Weights of a small GPT-style language model, trained from scratch on English Wikipedia: 8 layers, normalized queries and keys.
MLP neurons of a small language model. Each row is named by its layer, matrix (gate and up: input weights) and neuron, and shows model dimensions 96-159. Each number is 50 + 10 x the weight over its row's rms, rounded and kept within 0 to 99. A neuron's up and down rows have the sign that makes its largest values positive.
After each neuron's rows, "fires on" lists the tokens most often at its 100 highest values on Wikipedia text that the model never trained on.

L4.gate8:59 46 43 56 36 36 58 45 39 62 61 55 47 46 46 54 50 43 48 60 53 39 47 34 40 41 43 49 63 55 66 33 57 59 55 75 53 62 67 58 58 60 31 75 47 61 54 62 53 38 48 56 58 58 30 52 50 54 63 57 52 60 54 42
L4.up8:49 65 39 50 61 69 64 49 53 63 56 67 64 46 54 61 44 45 43 54 38 46 46 57 56 31 38 42 42 54 61 42 41 47 69 64 50 65 70 39 54 39 44 36 65 71 55 58 63 56 43 52 48 46 36 55 46 72 71 38 54 57 53 35
fires on: "at", " act", "ign", "ult", "ct", "it"

L4.gate409:71 32 45 52 58 40 44 47 46 46 49 44 38 60 63 54 60 62 48 45 56 58 53 65 53 39 61 44 46 47 42 65 64 52 30 60 34 29 40 45 56 36 60 62 40 49 61 60 38 53 66 44 42 48 31 54 59 65 35 36 48 60 53 60
L4.up409:43 45 53 67 47 59 43 52 44 51 56 61 58 45 64 57 47 61 68 51 49 61 69 48 46 43 60 55 70 46 61 54 41 71 44 54 42 66 51 43 37 49 31 65 55 43 47 35 56 60 46 35 42 50 65 41 36 39 45 61 42 56 47 50
fires on: " col", "ac", " Col", "i", "ed"

L4.gate280:62 59 41 55 60 55 52 45 50 43 57 39 42 52 62 62 58 45 49 66 62 51 71 39 69 45 54 50 47 48 41 66 49 48 34 66 49 67 37 56 58 38 62 46 37 46 65 54 37 61 55 60 68 31 67 38 51 52 54 33 39 46 39 34
L4.up280:50 44 40 51 51 28 58 61 62 55 48 41 46 40 58 31 37 56 38 59 47 38 42 32 44 39 61 62 45 28 46 69 41 43 38 49 53 47 63 47 42 51 55 39 39 38 49 32 64 53 63 44 35 48 53 60 54 44 37 58 48 55 43 66
fires on: " and", ";", ",", "er"

L4.gate314:59 42 61 54 52 73 26 57 77 41 67 49 55 64 66 48 43 32 60 48 57 34 43 47 55 42 59 40 61 63 50 50 51 55 55 43 66 38 53 33 58 62 44 43 45 47 47 40 43 46 51 38 61 34 51 25 56 64 47 46 30 59 43 59
L4.up314:53 60 67 68 58 61 44 41 38 55 48 44 59 42 49 49 59 33 62 44 34 38 57 47 53 55 55 46 50 59 42 57 30 72 43 51 56 50 50 41 64 50 42 44 64 43 50 39 46 72 59 60 47 43 50 50 63 47 55 51 48 58 70 53
fires on: "ild", " l", "ome", "ian", "m"

L4.gate497:44 83 62 48 54 57 52 40 47 58 52 63 46 62 26 38 72 30 46 49 48 47 42 48 42 40 54 53 47 37 47 53 46 56 73 52 45 47 50 44 60 44 55 33 58 56 56 42 62 18 58 67 51 46 40 37 47 51 65 55 49 47 46 54
L4.up497:51 42 68 66 74 45 53 42 32 69 48 46 36 36 33 52 54 27 35 39 48 59 49 34 64 57 59 48 56 49 52 54 54 55 74 47 36 52 54 50 46 49 55 52 79 56 53 43 48 30 53 51 56 65 35 46 57 55 54 55 38 49 54 46
fires on: "ong", "hn", " Un", " un", " Ind"

L4.gate220:51 52 63 43 66 44 43 48 40 59 56 31 36 70 60 67 33 62 37 56 55 51 43 35 43 46 49 42 40 53 61 57 55 46 48 54 48 54 73 51 65 54 44 56 56 45 57 60 64 42 52 48 50 46 55 40 47 44 51 48 55 65 51 53
L4.up220:55 45 48 40 47 70 51 47 64 47 33 53 45 50 51 56 54 48 50 66 42 48 52 41 41 48 47 45 61 47 51 51 55 40 51 54 59 58 58 40 49 55 47 31 69 45 49 37 40 48 68 71 60 42 44 51 59 34 44 47 47 41 50 63
fires on: " St", " st", "ri", "t"

L4.gate287:55 59 39 63 52 46 63 43 66 55 52 68 61 69 49 36 33 54 37 44 41 42 56 66 66 58 50 48 55 55 67 56 49 47 36 43 40 47 50 45 37 48 28 69 57 50 51 39 56 62 44 43 70 45 45 52 45 48 53 76 49 40 57 58
L4.up287:51 27 62 58 61 53 57 41 49 33 52 60 50 46 62 41 35 54 45 48 51 45 39 52 38 41 45 53 56 54 43 58 62 51 48 41 39 51 58 46 35 46 44 43 61 39 32 59 50 33 57 63 63 53 33 52 39 46 46 49 55 54 55 41
fires on: "u", "a", "an", "ang", "ult"

L4.gate321:48 40 44 25 55 43 54 43 56 42 52 51 38 47 36 45 35 39 57 51 41 48 48 64 36 43 45 54 53 44 38 65 54 44 66 58 42 39 62 64 51 60 49 67 28 48 65 50 41 60 53 58 58 54 32 59 46 37 40 53 37 46 49 64
L4.up321:38 53 61 31 55 41 56 27 63 48 62 45 42 27 43 52 52 38 57 42 46 39 40 66 42 66 45 50 51 46 43 36 43 45 45 59 52 49 61 57 59 76 50 73 61 39 55 50 54 51 44 64 41 53 56 44 43 52 46 44 48 43 58 57
fires on: "ity", "od", "ment", "d", "ay"

L4.gate67:47 55 39 39 46 46 62 46 71 59 67 53 52 45 62 54 48 42 64 45 40 40 37 45 30 44 52 48 47 43 52 49 36 49 60 43 48 49 51 31 56 45 54 43 46 59 53 42 39 25 48 47 43 55 67 38 42 52 36 55 45 32 54 30
L4.up67:36 64 51 60 49 40 46 55 61 51 60 44 48 54 46 36 50 53 59 48 52 62 57 30 35 48 65 47 47 31 64 38 34 44 47 59 47 46 28 51 50 51 43 38 47 44 49 48 56 55 51 47 58 47 45 45 59 68 40 28 62 47 55 44
fires on: "orn", " (", "el", "ard", "ill", "ace"

L4.gate113:52 48 51 46 46 47 51 56 67 46 47 47 49 51 55 52 42 54 47 56 37 51 49 64 52 58 49 64 57 57 46 49 49 47 65 59 37 53 54 52 39 51 56 44 46 58 36 43 46 43 44 57 41 40 49 29 37 29 43 66 45 32 30 47
L4.up113:63 39 52 36 46 31 45 33 68 49 50 55 59 56 65 47 38 58 64 37 51 33 40 52 58 37 43 22 32 38 51 37 46 55 56 55 33 38 58 55 56 55 46 54 63 39 52 57 55 41 45 73 52 59 45 55 45 57 66 66 54 53 41 59
fires on: "es", "ory", "art", "ist", "areer", "ife"

L4.gate179:63 75 52 35 55 32 53 40 30 51 40 43 80 40 57 52 52 57 38 48 46 51 45 49 46 58 57 55 52 53 28 40 54 51 40 57 54 57 48 52 57 49 57 56 59 47 45 33 41 46 46 51 58 51 58 43 39 50 58 34 66 39 47 41
L4.up179:45 56 32 73 37 54 57 51 44 51 33 56 51 59 42 48 65 52 41 39 46 52 50 61 41 46 66 51 52 55 56 39 60 44 54 51 46 27 59 62 46 60 65 69 40 36 46 58 60 41 55 44 59 40 57 54 34 62 43 65 60 44 46 49
fires on: "v", " v", "r", "oc", "it", "old"

L4.gate152:34 52 49 50 60 56 47 45 59 55 47 46 53 42 55 50 48 63 39 57 50 45 53 50 65 62 53 42 50 65 57 59 56 45 39 40 43 43 39 56 65 63 52 65 47 51 44 51 46 54 31 48 45 44 45 41 68 39 53 38 51 51 46 48
L4.up152:37 50 53 39 54 44 56 56 38 49 63 53 50 48 47 60 28 61 31 69 40 35 52 54 42 38 54 56 35 48 53 54 48 40 38 45 58 41 35 54 37 61 50 65 49 47 38 61 60 46 50 44 53 45 34 54 58 65 39 55 39 54 52 50
fires on: "in", " of", " pre", "s", "ar", "oc"

L4.gate306:68 30 53 51 60 59 47 56 50 41 55 46 51 52 50 50 62 37 43 36 53 50 58 38 54 52 68 60 46 40 55 38 46 39 50 46 43 62 55 66 49 59 37 61 39 44 58 49 64 55 40 66 55 44 41 67 82 52 48 57 55 29 40 35
L4.up306:36 53 41 66 31 45 69 49 52 61 30 41 55 58 53 46 54 56 36 43 41 38 58 63 54 40 37 62 65 34 50 48 48 61 47 61 37 58 58 41 35 50 69 44 43 46 48 49 52 66 45 53 40 61 52 41 51 58 58 41 54 43 60 47
fires on: "),", " =", " is", "\n\n", " an", " was"

L4.gate105:39 53 54 42 63 54 63 63 58 41 46 51 29 30 54 47 65 47 41 37 56 44 51 30 40 48 47 44 58 57 45 69 58 35 44 37 61 67 51 66 36 53 50 50 56 49 42 58 54 52 47 52 68 70 33 38 74 62 49 63 51 55 48 51
L4.up105:53 38 56 36 49 50 41 48 34 57 41 77 49 64 63 42 63 39 44 58 58 51 54 40 48 47 58 41 41 55 59 51 56 48 53 47 51 70 51 58 50 40 50 59 52 57 42 62 39 52 37 38 66 77 57 60 59 64 50 58 40 60 37 44
fires on: "ab", " Aust", "ou", " U"